MLP neurons of a small language model. Each row is named by its layer, matrix (gate and up: input weights; down: output weights) and neuron, and shows model dimensions 80-335. Each number is 128 + 24 x the weight over its row's rms, rounded and kept within 0 to 255. Numbers have three digits each. A neuron's up and down rows have the sign that makes its largest values positive.
Before each neuron's rows, "raises" lists the tokens whose logits its output raises most directly, leaving later layers aside.

raises: " have", "n't", "’t", " be", " continue"
L2.gate429:160187148115119139105159134154124175132118123107102083112121118072151146207133137123124155121128177125132126112104166126101134100159123103126156119142116172148144124126147103125128136124129152162142114094107090122078110125143115162103130135117148097131116115126158146129136107140150140162129102146140139063140160143129127162122145115125128101130132123111171116139131145145108118155161109076195120171149119122120136114129101112094135166170105103141143144160123134090068115132155129144127119131125140153130088101094144112104143126115176197119146105128125136118138098106143094133103141115138136098114143126132136132134070164171136151127102122112146135113139115089125139139113134160132126085154139131099125096180120136152155181098125160150141095070132075106094100147105123
L2.up429:153168141125170168147144129136133125130081138095122114109139143107130154167161145123131151170124158102149145140108195122113127141147064121147125152107110146122116177144137087084136149178141112152105147097142131141066128110140100096130098134125146109149102138123153137166147095122121142115135085109118117099111111098079109113096143121120149166103131136102087148137095178128147087165114091079104118122108129141102098146147163126138120126116122099154135144151105128115097150093152088129116113134149139173097077134123124102099131152110138147088125090124100115131110144145122124115144149189115127123126134121154098123169100158148126124140136155071109165134115115098159110158171164121089143143151133117152106052111146132153162157146099185117126126119132114108098181134156130
L2.down429:132109109175180127159106122117124119138128132095153139092131116134139180126130158110125094185152130137149175131074170111112101140110123121134117161109106123146133140142161081082137146132144112140106131092154142117163131114125113084123103115128173104122090120105142119163104133091108144129151136135126140212123123066152112136097137136142115145104133171130088162151142151118204112135076112140100155094068141141134107176141141147150125130093118110161135132100105086128160148147114154113111135138141150164114139123118101122115109140120100080122113100152152112078111155115155118156162118170132115142146128145155126150138092139127109088129119129136113123137146107113143138186190125125104138150138153136103075130117114132156102131120089181119126109146134142150140163124201126

raises: " householder", " GK", " Upload", " type:", " ft)"
L5.gate1068:113136131119152088108106115139142098113115129136173130142131149124114116117126160126164163078120135141109133089088148182117065153109087099094138140144138116148112141172123125121116132131128104130117118109147134135140168142134112125112127150139141126087150118102097092128114126144086156139169138144161133130146100136116092123146154133168094132135161115113078131105139123146146121178120120117152106123098167113121153125107136130118081131085156130126121111112117119126133109117114120146157158081099154112092112106138149170129141148129184096128137145122111133193121132099152165150111166129118176105139111087152124136142147085132146133149153133139171145123118134097103128140129154138130148101111114130082135128075119152111121132094147120132127144140111107173129176091124105
L5.up1068:105103115118135141168137146085142129162123120126134139109154149133113125157171134131134110143118107133119110103127128078114105144122110133133111151096125163116134141106146127160128097143123145133130126154135149149131109131173151100166119121154109127101097135156123147092113150161127115123119148141149109163129084105134121107184127145096057165130129114190160115144128137137098097162122129109193100116116122124167108194122150132112163138130116123125112125140136130150126156161113121126162088123141169163124123152155150108127099174119109112179134134152081137108162170169161128099124130133154139157132126076128149136083105131146171121127148111126081166129129079103117137139153112105121129126142102129150184126118103088098136155159110145158153157155131097098109108128120118
L5.down1068:117138128147153162113135117113134136103155145126099112101135133151129121100139164124127133128141123120147115099084145124126150123090113116139159134111099151128134104166145061113129164156112150101157101133107092147104128130145166129111138108128119126128126110156162186098133138146114131103135093105098139097130160135123081076122114155106134108116129097123117156140154132122127113169118152137164151126106155131093125145117127112138130116072179144112126122169092116128111133143117151166148115102163137132107081099084143093172084122173154148127136086152139131179122077162148123159085100121164141113142110141182145148150156139117113114123134116140159129137131140121103148171094120146135139113145135128143121114096092098116101088085125108133127149086101108173155151115101160

raises: "'", " were", " are", "cence", "uit"
L2.gate1336:123187120120145103110103076098097195117117142097136123096124138126122131110109133130132127139116102101132152114130091134114148140134116144137140149128174143138150134143125148113108145136123106129143125089101104131152165132112123130126118167099142129161135110170141137123113190135137141103108116134136100081107105190145121153092110140162117148154099128132151121168140136162086107137126147106175170175098119135131122109095092121131123121148161142090138167118155128141146096107117152117122127098112112122141137175154115167094150180156113156146132160175163092131117106140166115139168125117097158132101104141164114114124126151106123117162105164091136157133072128168131122158161112125152151111157181120128112107124121102107161144117156147107161139108117167143192133117099110
L2.up1336:155146132120136125144152129114118125105097193150147132136141117143138117120135138149099127124110107133154114119069115119103140114153135160146127154135106164155125136172117135076121138134125133143071154100093133105117161100138107095101148139109103128121153092135152111132136133129131139128103065115092152113118143175097143132129148147156149109153181107130085170124122140112106145146100117092088106106115138130123107079117148102151119068129155152084129180128152122129148118115135141122097156142154143108137056143073123153112111159133141161133108138204153145101137121146155116097131107111141164121187150137120138109126149143134143158155118179102150121147099117160104108118101094103127152110154127092146122146097118154136146136116157115126120165142119138134177143127176147
L2.down1336:134121139154104088115134148134115097120115150177124103136159125126140096122158134154149112107105122124146110115128114133149142123154162140128056088117067123107102127117170158125104156125128143147139151072167116088155098131144124089129171101079106118130136108123148082152095095077131111159145147145115082164103082100146112106150161162142150146175104088114121113155149110108149132145122123092110148125090130123107103113136150129169125076073159060136133129140158118146137157185111129150162138130121128119125132147107107144125138157119122109151126132107090152101123169137096077108162108168111120158152128159129118162165156114137122144127128072142095112160101115100085169094103108113148123175122072120137161161145101156160131152129093136121110108157116133097156090103154132

raises: ".", "Professional", "International", ".)", ","
L2.gate169:102139144140166164149160093075150130149117130133117103139147090126094183093133135137155137109112119142115141123101107072095167149115129105100123151111164120112144105119139123131113098146105160122120127150151133139128079108138119148152113131139103086135101114095154103127122130140123122134127121139117144150109147120127119105087141113110145135097118174154142071120136129160151125124124105161079103083127110169122158177107140176092142157104135187123116066117100105077147124141125076101117106126133128080118118131150119118176182152120141146120095132093116162079185118118107160095143143170103139124134141119145143147092065133122106136140138129113155134086153141120123130084120100153122139144087159124120134120120112105116140112156155139164102136112123141121099094107114162
L2.up169:138153120091133168098112096153168110107141127121103154115116078101144147113102145123128155185118130183147147161124142139084128098111118139132136130135148129153118128118103101145120122096127112155145142146134109141131138083155101171063162132136131115114140128140160155092087126101129141127086118111110125094123123133138116122121126141138118151127138164096090117155142115108160139119160147108119133109151164154103119122137129110070112095113139145144149124166130095090155094161170127081076076157097082123121086141115125118138128146148118114138168121095151170126113109121117099108201128144133122131102101142141131136167124157118139114089134091165171122114119158124108109093150076100159154104139169115092148178132140109137138145144126133122123137144112119095124129136117115
L2.down169:114170139109097099131142129162121121153136136144111118166152131166079169167143136168125167098150123111136121061110131145100089164144144084110073112131127139064159141080101107124129124161139140113109143134132131089095108123152122134142142108095113120093140110105126139118156141156163131122118170114109136149120137113085149139106106126088141153126089103157152131128063093162099120113091084146139095109131110169140143162125126178118129124123110153092146123114107133106145146139125115150168135141146136110141159137149139078131123122093121189076100159103117101143185142157111153093122152134103144126183181115128156118072123082117138183144152163116147140108132133103150122124114127129131100118129118123092112141135118128071146105088116088114111126177126093141132125151094178

raises: "/sq", " etc.", "ww.", "/16", "alt"
L5.gate843:156144139128132118115174094124125120107126126134132118078111148131146118129106168153155139154145109143170159102107167145125086176117105147077151139130139170107093185121096109147121161154115138124146122128128128135149095141150126140102139125122125139161112117137146179140158147135134102075155172118123094151090147108154091127115160119088125107163111133112165088131142118123131146092115164131115158113100168141135151094103110105116109126136163178063085102105127132097135128129121108103104169116130111127114179128116171151155131108119103134155161148160107100176122140112105085122081123138147154143169150140161149145125120124131125130112122108183143142088141127146127121136107131133153109113146141119103133188106111137147150112110136112138148096106116139186170157134120137
L5.up843:138145132149120128158114120120115143157142141101184093126094109134106123133132126128115165120141131095116114160158083103132163130115142146136124135155100087093165137128158169129122120149133139144156138159163142131131120070113148150116150123086163116119094127102125104110114140107090104172090162125121116105128163152110127176159151140113150094140092093129157128132106161118146152105114105182166086174129090090098136122116132094051154123169136100162114159129119096131119127174130155145148104118115108198121129112118136116105150157126082107113127120090145120161122188116103107098144108110143130116143109118138126144102109083125164106115059129156121142141146107097141107136150147105128123139112076142150144092112094106113142139128062129084131139141165121098118113119092085
L5.down843:164116111131123128128151112108134115086148175171147129173141140137094132076126142141113135090140113139116106124145170125072107123104128126125177135155121107159145134151140110158106108105103151159129128119169084137128137152136126094109106134144147122162142098106095128115135150134097114107138092133124160098111145132110066130136146128146114155120116108160140051090168132137138138161110109150144099158129092122111108141148132120127149104112168106122124131129103079123143157123114149165171123113162132129138119128108099129141132157135170107087117142080127138162122138114126133137122129110126124172142087147147133133139128122151105145153141126121117136098116107154110109131151112141127156136135117123104121143098151137090123155093145119151139182143108116133117161123125126

raises: "teen", " consecutive", " different", "-year-old", " separate"
L2.gate128:115097117133146126127181122155098131093113131114140139122138166153192120150105137186165129135152149138128184114108108128112177130131125145130166121132150139161160138106118102190158086132105183162144117107136126156121143141115172157140159081126117151120144121134113129186156115125120165129140089147159157137126114119144143112150157122122178114128116105106152159110153133135130124123135146157136117164119081144107182147126115138100117125129106156081129085171132071132137108107123161115131148153140119161171137115145119124164134090115117101122109118137102067124140152073101152129090128118090105111113104165132165106154145116145140136140134126127167134127134074152143135069111138120165089128146140155157080127150146149124118134117167124092073128122145150127129158114122124
L2.up128:140101165088150153091147120151111177125123151143146135133129147073149129156148164139141126095124106121113130086160149116119133121118111102143159142117155102160111158123140121158154093127130128132151123133111122141109139140148133163133111092096131135077112098100126094153128090158117137178177134122104169115146132145118113108114125123104140150141112059125153135111146119090166109110108138153097076138126093123125122134148146162149117106122120172139182109141112088141110126120134171128157129145129149158136126112132121114094159147122119125106114125129091078111152196153109170153109121156111134163170145156112137167088124100185130161111128169169155117106134080155106113104103116117134147094139155115109087107132089117124161123108166118124098132124137143114117111103147151
L2.down128:157124111090123099144131105125129141147094132101147167138118143116115098172117208133153106098131102136131120144136145107085156112138104137134155152107112113111140171137100057113116113140104115095149116136129101118138111110154086120140149076118124134128096123094127099117153128127093172120116130112106183112120098153120099099109117107101116128139144146170133145159133127129122125070138137133117117125133141107091134129111103110143175116124134181121122145156196157131117144136151100126126110113116099115143153142130125114111129147088087159121124137113070110152156152140147157157136124145135167154144168143142120171099151113130166138147120183160106151132124137180108134117125119100116147105164146103062134119116081086137115101133110129106113172133097144113144133160115166

raises: " who", " were", " themselves", " have", " are"
L5.gate740:121139124129114133112126076102165107080117107131076115144148123139096157101114108128130126184132128105127150123136145079105155201152126111118104138144099155105094154121126109150123093178128170135094119141136090166106152169119093127120204093158109120107107149149118100121113111097103138124112113132097115114126099170152117154162108124109112105138103150142138126167093135134094089114144066109152144132118153152149141129109073113133086153147172110166152163126086136128124119107122129130112152123111103144166123138133119125137148127096160156094111091159108129112112151170143130143119145124133125142147129089074138137162122127160153104133114166101170116078118135179078116154109117166169094123130167129118130121145142123146143101105133141093086127131170143093147151118121131
L5.up740:128125131125141113129165115128136122151131115089114118126128127148107183136126102104169203131125139130123122124129107102137085121142143142152161111105116134078114128190170144095121099121116138142112105124146116094137143161132155116186163093118133111155132105090143168159119109095164085130147197081163158132151147163139123129126136136123121072161161141112137095135144150132152146134133146164150103133159100111132150132129150159130108127133137116151147111146116143115132121091135123102136127090086151119123141143151146161154183108132119154127110120167110124087115141151115094136133129149180102123124114127120169071157142106096126122141134156146137110134091126147101128086117084170134128117144139136152139096127116135104168128125162107112130120141118121095154111126108151
L5.down740:086111109143092109146123123132136121113106119141119111136131128120118159134169153164097129142128105141115162122114141099086096192182125131133096115086098160074110138100091087106153102180152162115107142125136142135112169134103156094124111107141107168104126151148089126147149143078132136167092122118120115095098107136114115129109134156103115130128138114122149152154090147124133091097113136120135104146161155111090120106121102148131113081129148144132096132131103114130110147128114146128114154131132125132120122150140102130157159069125166128158127125116105145109105124176165106136143100122127125147145170108122135132154151163111164085128148115112146080070126108155111153127137120157171090156120127112112115148090116139178153117120124173103144134166145144067136137121151161

raises: "\n", "ity.", "ation.", "ion.", "ies."
L2.gate1250:144172137142092160129133142153142135100140127186125148085115085132144150112119119148126106111125156126139126166175132096140104164058111131110139115132135120108169118150108131160134139111120085183155111094090142132139095180107117163106111133095105127150166153141165127096156104127136126121138127179113112131118137133146117129097147116122145133147131125122170073129175121158196125073153137150172103131127119141091142151096135113136144156188118151114139112101129133123118096154138096126126123092158134145132149108098140116107141126107124175137118108110145126090126139131128145093095111151107119094113137138116169072089096170123102087137182136116116105111082129133148147159099099140100083139182109158124131150112131108121093091138114104139120101117101119107154150122117135
L2.up1250:118108129089132124116138132138121108123110171119132154108131149101100134150127132127148137142080106122126134134140120135095121118124098153097143130116099132121117129108110137120139116110111106117132147141114135145126147131126119087139131103139166107109161138118101101142129116074117169151127144107130097143130108119112145115152101180150125116133106129129013207118107149099116135112116102101077113120145147134097100081156140082124102094127135121116150179107132142131140134093120128139111115129148123166110083136110104142149105151132087079072103146201147148144122181133164123122143138113132161141151124121151087125148170116107185137114116117152150133146182122125148131134128131104127139125110135081139133136119121159136173136148131057122154132215139108131103124105143154
L2.down1250:144147152152129162134158101132121116119135126141127134100144123128141146149152102143100092141154130151143096155128093096183137158108138141128129131098133103102138095135121165153127137116127127155136126082101165139113060172106112143132131133119126131120166175145150148128154128128158112130161088158079126183132127135174134106110136140114136146153129173111149128141144155125134153082165148158136110125136145136102141178089109151166171119182152135084130115121092113111085071165150064119143124093132118121152138113071148124121126127122142167159137095124142125109127138095115125102107087141102133094128148168098179107112143147114135111104153128099094127099094120091155136144077093127145111128152126138154143140113110113137130117147093127144125138099118132121185187122153155

raises: " he's", " they", " he", " that", " if"
L5.gate751:105137146138129095141117113119112161092100146142111043072129125126144090135123112149099149131111148138127141092164059135138108157142116105153146120095148114081150133121090138127143132126103128099121133105113148158137156128148164136090129133202096149092109124141099121131136103104089114131164130140165133147118070121140134173117162130115125164153101109115131123117128136125136134138135141160139135159130117124138122148138157117138134121126120142139158087112118168071159156140123143111155123110150146102127132165149138096119142132112078136107151094174137152122099108104095131109166089133125153082129134146135145105134131093107106119126139106138133156129131121094180120099135101163150178149159117142121095123077140163150136116186131127093145112119136145121148132109152125
L5.up751:142112120116115142092109133136116113156139106101164126091168078131123118101126147153110127099134101155097128120144071094146090121094110090121122090117109100110105143131092188116104132120180144105141146120125113113143108159163162138107146120106092123149083182155125122112104135095147121147113132150145086105093110109101131105165137111115119158148086139134150120136141133137113153134127160139139133080131171134114103153202115138125095143156102168123136103122129128108176131179149163136102141089103111091161131126139145138118156134157110142145145105182135125099105102107155101113103136114108094111130135138148145141119097088056127110146122141122121114129148102153122104102177131158124143136145101141129127130107134114155143090172165152111134111164128127164137116150122150
L5.down751:128125169173140109113117108100124146104117148128162117097149105123129137139089149151146120108098126125123147104093142150114085171100099135144155098103107120124116110087114175141121129110109135115144156138155124130167131119134173153102127148087117122115107123141134128120133166096128112133128129146173101089148124108108108144131142157118095145138055139110140107127162144137139097116111156129155100133168120124094163131116128109122149114141126139125125114160107177090171153128158121114126111129164136089151143111101143102142138150150090173145143112155126132155106134144104112138091135123084164117140146176123108141116130094102146207108152135148125143129124158086162128100145126111144182157114134156116102104117159143153084148149174062167141115160132103134167107148138105

raises: "eo", "c", ",", "ing", "e"
L2.gate957:117121149133125140132142117141132105138152125126111088133131145085136154122122147128128163149130130140123121129114134096069137132129152089095152095155173114150165089151169123152149109104140114102125136126157145129135128133158117112144145100152183124117156155119151153137105108137103138130140144159109085145132146106135140112122189164117110139152158162150104190093103137150177123149081151112153135116188106123162133130156108114147148105102136147123136131108129159169088131143125138137117152128152140139124154161102154122108100184149150119098091143103134160137145100149123108163125148137119141140178164136095153151139156145100141142146125098138096124108141139138140155154131136129115164148113149099114120134102136106128102133140115124125160131144123152124169096156169141
L2.up957:105149121102117117107075128095085159157131131169131077098121150119215147095168124126115153156156128108134113153121064138115067130120144131134125110145133132127154136112105093145177133126138147179109141124108147190103117167110147131144114101152098095143136164142133130176162142144144142153175141098114096113123157125127122105131136138138114136135067119119126166138121098075083136147139140084095121163149146133100131121174151112094086111128129107098169147095094124126104177123111136150119176124144131120172148106159121162123160102115115105141136141129098135131142067152111106124143119139134114122111116117144144146112127127142132142105105066096164105124114128147107116119186126098124146084169154122129154157123132114152132167088138124149128121123165137099126081175134142
L2.down957:139101157147154161128183128157139117104139125103103140139125117148050141135151130147166094136099126146108120125132190139138158125147132112151110160107134140128109110125170165104097108129129104097147107132137135074117139080115144118086131152099170136128149096110131119094117106102120116110083126154156172144157120106118103129107137159129144117165197125148119120124180131164168131091093116147146096107111096105090132145102106121149154134122130141094083113183167113117149109143164151100130090128104157105129106139107121074139136131154161149136118125160139085162109167104164134125098143141135122117147141144089112114135127121105093118161158164127097119120106110128159113141077142178116118141092128163104095118164146096124097107176111145138124135150095140124142167108099125

raises: " Inc.,", " including", " which", " Japan,", " the"
L2.gate40:145071108124122137166104108094132094111140126115108141118166111121136102123092092078125138126146115123119106126112113144159109119131113143068127145144144127163112085130105140136124116146143156058125163111197099158126144132133145122137145134139138099132148122140127105125107144124094092132130210124144137102154155110121144114113120117143096092138114140134137129134135134158129134146097126116124118100143101098084151148149099168169126121128157159097123155137136143083107134100134120152183148136122095120160093091156141116124140118169128116176114116138171093149120085135091125148126135122117084122125157101125137110159073115137131121127110105132098138127114098100118144107169151159140090150098132120140153096110181128153140149150140142108131119124131122123120151114116148
L2.up40:140109109136148104145134125128170157114137113159137137105113147110126115168123157140187126100113130164128140155145155142129169166123093165123113187134143144090168123085144152168111109107109136095165134144151112144134146124124125112132119132123107142117128109103100093133133098135128118105121111159153127130113143131126147134124149159157137128118088107120108134089129109172153127106142133143150167121145107101181125119144128104147102094156095137092127086136095124154139162134084118164113109129150138166126080117082163124142122135124097084111155118138131145160110143114195140076122151109152168123180087107131087086117103074138157086123122127126139146139132111120145134123128139156122121102105091120132091130114153114091134136149159126128134165202112139150131127062127082
L2.down40:136110168116172104111102123108089115123127127092104151127093129112170138113147128117123162140145095117143096102114097135151114093165147136100109140126160132138126113131130172085127108155151139145116145107090177143127175109148157122108129154171147111117144165175151119159121180094094141139108128113132104158140153149170127140181151104126124093149135146134155138119138119134115132123150133111070117122158114146119137150129110133158133156123131166104153185125141152091108119110165127139151117176086090126131121140132143100160138105134100175131121136105129099175155135100114115118151094143071120146140125173120106132146137176123100139117094125141094102139132142102136090123137154112139127121119152135131140148117115144152107124139122152085116112080081169085147146156160151

raises: " were", " are", " of", " include:", " include"
L5.gate749:156124101096116135096133167062155139091115149117081149163101129141101105139094120100151154153113147114098137106125152120114156120135105128132120107074088113128126171143088165096143110148109161142141107115072097144160129055130104114118103140084155105179118090061150123102125108140137131137108161138097097106154128159133116124099128125135088145144160139134156124119121100144129079137172112114137153128147137138101117127092147148150108117141183097127107119102131135125090135140096113161123105101107111142120113139134165166151132165131148114097132121135092136115139145161129120138123165103167128146162103111111113155160128105118141138158114150165165159092081126174145175160127110164127152132125177145137141127112097146093141136146139099137112147105125115148149153123121153
L5.up749:137165162139111116135112155085119090092109150129116148131116145158095177115134115167147109143126128114095125125132118149104144157147139142150145145118120171092132151092155144156102148135126149143142141137093092086149119167173113108156126114136111110142160143141175140127101156122133145127142137113108148131123105167144096149138153133132145139133083122123121148161114119118074145170128107146124140132145137107115113151107160150128112135125103163128091123128131104122149128110108107108104115147121161099158129145132107166116159152170102132096102120147086111121138100089090137099145105139116065187144107117114105144156121119108110098136099118164133134140064128101108144097119106125123202137147138180117102103102107104136161152107153170140121106143173140107136078119137143
L5.down749:124134075143137134064106145125117114116086135141093100113114122100124167146141153128089119110137157180096160143123125117123100115190114155143103131100122165102156105170101101145083124154116150085124107076124135142152105068095119114113128135095155142111133137128139100126108110124105113159105138121120077130126099146126119105107130111134086149159162118165115158131099165139107127102144091110133158108137116102131075092138098120134125096102115102126151103111115120150120144147113102141150135119125111116084122156124120151118183133128116110115156076120102109140105148124140120116118102140104123117128141175155184159150139113125124149094087124133152102101106139121092179153120129124154149113149099089130117135112106134120124133121079133123118113179163135141147122134176151

raises: "-year-old", " years", " miles", "-e", "teen"
L5.gate694:124106155122141125138153170148118130121132108105161114104134145134107100117132142145148139133126124135107117098122132089105127126139114102119163137108153102098112187117111119142148088169122159142173140134156094124085101129118106139131098109149153182143098125130116110136154137132097145117145090110124138139127110100164109138132143113164121158139123133144112091132149077107103141107182168117128083129130106144099164137129149159099086118128140178102165153133120121140115101075145165082138147112106092099141104099160136106138130160095145139106112156134107067140121141136075108157143154143127124139142144138151156093199106138138114137161119137130137132090133129130100105121132178125120131069149102118132129147132101072130182139148161118100121147153112089090125118140079172
L5.up694:114160161100128126154164139177131155157128130124156066128094133111127101160163155124136110130135158098117102116119116064094113150183117136120135121145140089126117180076140128141148088092102190162170081116133146138119144133156116124122132086112104132147122167107089134131113083116125129125151137107114151113152090120104110127113126148148138146126105120156148148138118148166119125138122158134097145162132100131139141148146141154108087107140123167114120160152142112140139110066130147123140145152094087119133111125155136155134130125135109110082156146138120131128143124125136152136160150144128110115119114137186096126163133115128140125123147121128145114161137123118133135098128144136104118144125141103152092162127124096130096108172150170129119109158129145099168115119107169
L5.down694:132110132125118130086112134125101136168116074111120121107124136130123127102144187147131109124130111095110135139140143125092170148129106138130149159108124099119140146088113091207145130133123140079158092104112143103136144102141093169105114094083134138102103153138110146097128146156122144172155130098096150132133117147138118160139140116140111156119143120144142091167101122153123133102154118113115136150118137148122114144123127136153125104145113140157103171149145122128152131115128130163140117112129145146146141145131125131133144132143090145085153153094131118125097140131131169111136089102111160144116141131109086138148155110159148133153080162124112102135150175143094160088127138168128164179188154146119095116126113170100134081131147168108131152102113113130136124123152197

raises: ".", "\n", "1.", "ion.", "-"
L5.gate579:154103162118164140147182127134123105154074130151130172125133128122146106079103139150130113121120134111104140104078129148141078139090142055121166114158183128146154165134129139145174112157103146163133083087132110132074118174140153121100110122198100141118131128105120142116148114112149097114176165153121095124144130104105177102108123114131137113111135160116094118147122108136153110131167118121113117124114106177073146139120153124128156090090166132094159087123151149168110133146093157136156143091187138149145135107111130110105135105150149123128128128138133123122127132134136153112101111085114128097127146117125115120139148088118147128128172129139166126122130179147146131117147122125102109112147161162094105168141124137144141077119138060149154115086127142176144180097080159
L5.up579:103127154130142139110128113136130108086105127155145132120130137186140122109138172134076106128163149136097102134096145130096068109149159118107111119126144169164128127152147115173155121153153126113116118139092115140145100155108130106150082118170082141147081125170150167097141159122177145098115145113116092069127119117128184115134133150142121138111115168125136109141116105089139148106118151103144087124153099160145096145137181134099163119122127121120098140109107085086099171133139087085106134097146173106128138147120148105147153138120117111151154126134100131063161150140140169115087096144162105119124143084123131122130167080150108083125148109100156115102136161113114142164086121121165144123146177145112127161161150128144139125101152146140139153094120132139160113095124150
L5.down579:101144105127098130108130129162137124119131157095161149131188126134159146099148166117127131118143098117118099145142125126105133125155130167124132114110119115113121135126103107139164134125113139114122102115125144102122109157085078091113131134097136152154119129123134121124146137171155125099135102130123151113153095063130162135110077160129120143138154157097163059117128126093079138073123126106143087166083129094138134122120141104106161151138091070092139091148121094126109113140124120121100167130151119078104153104100142142111096151100136135148147116094150122081147157169143157073080094129131129162142125136098106111100126127165149127164130118117142143097110161111117122158121119128182113142165127148156144122098114136136113117120130097148165133136121124124161104095109165

raises: " she", " they", " hence", " he", " therefore"
L5.gate931:128136125118103135114159084104134123122091113152090155090135130115110138143141108121157164145175136144135172116118105159111113142143124104109106128145134087120108164147124141091149121120161149101188107104147104132152156096140115131187144137150138124091108117159128172141173137105158086097127122095146127130131145106106162110098151112098119125150143137153123130141129120120151158121166163151125070133105086141093116133132103161124130137111085163074127150139127144127154120133128104126115114090149138110129163119091165182158151100134119159117117139116115086108092143114104128142115131124103120107121128127141123142099130124093080126149124125152154119134110133144149083123141090187114118117106139148102120113121102151138098122121209066158119129124127043144176119137100124
L5.up931:132127110100112165078179089184142114127113144149145144137111118102083129155096129119135146132116154136130124094157072189103134098160078134123134118093149103163122142099119150109165169108153138120124131112065113166092112141161075079173126104138131152078155115159099140151135114122146109124161112099146128128159151087121098136107131135128123115129140125115069145125089109150142168096134171138105119150142146125120131158155100160135177144143114154124165158164116137137131086136100146120117111105142142136163132114144134123149117152128148150144099127150168120143148152113112167139119153110094143148132133138132082132100141115145141130144108168141139147080110125156119165135172096151105135125128179127143118167120130146158099072114144086156098150104139121139142111101139122
L5.down931:103097099131122130125153096134147137117079122089150113082153123102150115153114151130137113133155141136115096157104112116128124115122083090183147116112124135112137126103108170131135128104127110072100115128183175126125097127115124135144116166146100105128108114142103119159103145134154122087155128115080092163174099133131136158157135117129084137150100172125098172114137168169119144131153102094101136128120117081155147163131127114102162118155121161115141140162133156091128138178098166106137119115112125138135157121125123079130163157163106122123112127138183138123124133123128178123119111122122123142157151175126113088113128123094137124137129111197166160112114101082132160073107131147150203140130151118160096157108148149145128114135129086161094094157167175117136128093145107

raises: "'t", "’t", "n't", " Transliteration:", " him"
L5.gate102:199108096098146111126140170174114091157124125181128126129112118155142155117139125117078126158156125133099170102126123120114101140145127151135121110129143100107113125119155120116105169116089127119141139111144116132130119125129157109107136111110072131167076109094141114139123118115142147167114145157143129112117093093124116152134135100070113105135093089126117114132105135151129124156157116111167124118151094112138118162115110153057136141128147158112107154118149167127144132123112177120142148144118128130147110122136105122116121157122159129129122117132129108164121131126123129167169137090109166158110100103112165131133114121122132128138175128123189145092136158147153104110085110139137110133139129109172144133128130104124162116070157113124138109136093124144086126132099110
L5.up102:151167110123141223083136097172080143126137116145179116129098122128161168102156128105123143098143140108112159120129133125137168131144150112092113140150133133103146087147131119112130134138146122107121110104118124150124124124156131124161131099122189104119131163128140154133109159114133159112155090115139130128134141117128104150139111122142080141106091117129139116106180132109157085123101145170148121102166130212127127163150163152110110141102119115104133116154134097134133150095108167108145120128132168104092130163156141137103151111146131128141113152147162135100157093125105145180125160126124129142114124123170129103125092104125099129143140143078116111142159142100107157083132140141126159122124172136136111103083158132158123116101157122119127161076159160131136112134137134
L5.down102:078142130085149127108112104114146123106133150100129131120134154126106114132146114118104119163157126125142139147119125130164143155134151062114133134111172150110131137118102134092136122097126143125084132113183127113111144111139104121151132091154129149123077138134185118130137168100091141129137161105136110144077145121149123133156097163113128158117143139085125123137162116094113159145126118132063124117127158137145112110156134070160104119099130135139107174101166128128126156152157134079138111119107120140135131137067084103105174129113145109145108111140131115124110140126148100115107108146122140150147162135116121127113073094104154142150101070130122111142098136181124144153164146133097147111092123108121116105131138108147123179143099125151141107167142177133155191132123143

raises: " through", " into", " west", " along", " south"
L5.gate795:142149112131121110145130137162133133147101105121134114112132157171120092133118107106134139144136132147127117130184132123079175098127140135117159084115150078089171140119150157123100097166151137167164103129148098128125166133138109155130122126154104139112175160093142160188170123160122085113069165139084117111168142137122096145112159113123132134133125146123121082102078098099152179133111105147144099139083089162136118101121109136108101141113162110101087149177137148132117149149132138120129136102103140155148105099109139167124142140145162064141116154165122168104112122147114128125122126136117170136140111126113088122157141176137105148120163116119130174128138156133095154120145142157132126139106133107121132153158126165130141113105132126160094161110118118137088092158111139
L5.up795:108110134138097130115151167140114170136097106149158128112079123112118127127131148112108135090097145127105174153188169154123160121125125101116115160154120129123137145104093162087123115147157128174171116098099126140170100136116113164128106108124150140143157129115092148150154127151119098174102136123140087121160093127145169151139165129112159152097168132111126101093111161135135140139119167154060147114081077130130142144136134147111102113159144118106114129181120130117162116160135186124097153077104137156155111156090106105118149136146157120100138119141088159110103150147115102171107137160099128123105130146148098135154140161105113131118181097133145189125124141130114153100078145138157126122136085111119115112099135158132105142097124123135075090116154124131107163135133120
L5.down795:117122096112116118094104142090090110129121149132117137113154146107130137147134142109113133101102138122157147107142172086086105143103147120117136123159121124090147094099114134158086082153097120114121143151167137152137132144138114108089109105121157086146079148123134158139117143156066116133126108122106147103116120136131109145121107097113112113098136132123155035119149153123110151133078145139140099131108131146058123124118152156104082107098108106135127129168113103146120159133130095119131157087152158159085131151130139109122113082117130077170101154114088164136125112137177110148121131110125120112101115168123081153151125149151138173131146088144102166162121172126115111123114145164087142127082105109123141096107107169116109107161122126157123160146139114131111100120105159